MLP neurons of a small language model. Each row is named by its layer, matrix (up: input weights) and neuron, and shows model dimensions 0-159. Each number is 500 + 50 x the weight over its row's rms, rounded and kept within 0 to 999. Numbers have three digits each.
After each neuron's rows, "fires on" lists the tokens most often at its 100 highest values on Wikipedia text that the model never trained on.

L4.up623:487534504493517535538492516485420427476564520477531503587436495568435445542507506551525530528486566501508525423464496450587444458482614425504509470587522488657490433471498464470551562539515533416528473495565506496452463452459519473523516543567490436536535429494555552544495455481480453474439450529503461486410592381513638527536445496499482529579511571535439453525518451533542456590508393550427471434398555500451435477507419592456506501574572453556515539488498461535501390489523517
fires on: " the", " him", " Her", " them", " his"

L5.up40:401497444445460488416432495576530502477428588482457587590613567410504498466496501547469542501534418498547429469503505464499464484373552599461482482474430483443476523407534568508463477530477417595626552506509501555552441489588485478419554504546460551516389484548531532497500532534476475514507498515485503515450492531474535614442481573531585523518429532470528499433494569541500479605522444489544424468413515585530482499470469550522479505549558429560443466580485422509501483479475484
fires on: " other", " of", " several", " various", " many", " Other"

L5.up703:470459537453514431373516516610512479569547530601477493487536430430531499575539582519505504513432517490525463511423486511589487496479598499538571442532467609461559558420517482555447457438512458488604490397505373506498498479501539559543470498553457515405495429458580483513521447519512570483501477572465443469507444569539457502450506420504472432547519602435531513434467445422590486494473437494575531487510511483484450549596438483550535560497496501539472508518526463561381580492451500
fires on: " L", " l", " mass", "ret", "se", "ufact"

L5.up95:454540469548600461583422501517482473435585524518509467577544609576553459603550606527539553492423530504561574463504487484478495539446477610517466465451458457503497505544539474517520415502578465485483486601495525461534598461363601520545532463520458535519450560428470436437490456499465536565496515550500508553456459527480519600574533470455480498468476576437461438464539539462394383488566541457476542474500385469444497512517474486433414454437469517455428450501510499488487490490537524
fires on: ".", " |", "ar", "ro"

L5.up165:475429497420533428551446465502539470473516550530570443550512480440564489438477498581570600506484518542520538391448507583584566488471359533479499476526537368527479554503467465474473475443584539530540496466504466479551520467402513519497399499556443600466526469441507574559514470523565509590448543463599520448513462473552518460565535563499536559592526586395545477532408542487448458525522475473530473491436497466514515456521543469371484579469473518513474553512520443456487519396527522
fires on: "al", "ay", "ver", "é", "ar"

L4.up392:499450519531484539505554431425537547530462479484566472563573489492439463481423512461544491418477430528519467536499521477556513447628503360528543391546490506613448531530486532498453558528366481571520531476534532483449490451467531420516531569465439567498507558441599583522562515536347503545412506509514495447451503472542494506492515528573571495545451408483573556474466579481607479488524499513430549421482549551520502559437452474477434517543488513499540426551445480436496508440442466
fires on: "es", "ic", "P", " cons", " 9", "ers"

L5.up844:502567534524533449477502410488545539521462582449458484471502533478532491516569551535589496507597459529525545544514339541550471538461507575458550394487476546608503550431497570487570567477446429473489582506551403460490439455478502582437436514603506509401444462549499506516567563507462538588561487633453479559433484472462529493457590391508512486501447494529448508410542491482544491486465470497513468474509510473442549498430567441488467466541558478456400566544518550469455466521433491
fires on: " a", " y", " with", " Y", " as"

L4.up58:474502525477491501463521510466502451497494565493484461449581520412527502398554512405495488546500501496554514463523568449492490520414554473457531549580550428535472423543517474617529467444475580523470485532530374410453520506472627504565420508493479511551486455493462477564537515544469536476558495436470467524475611557602623409481489463511544569477496579433423557510459459454614425509513587465460443514436499492508447464591532473476484450557597455556568576447450512472511531443493526
fires on: "u", " comp", "ab", "p", "al"

L5.up327:482466501542518457525523484492526550513567486504513432462496492495618593504484532551565541476462486458508621596554480519425541489415505451463471531460556472466500524472483449501500558476410582507387550467495493472502486560456500413404496488541486526504556473553471493455522583569555551530500367464525547456449527517485511601495550423416542505543507538522526538582579399500417496443532514576489489518498533494477415461459506616530503576529393458331501420450450472535530526543472505
fires on: "le", " place", " exper", " are", "ap", "as"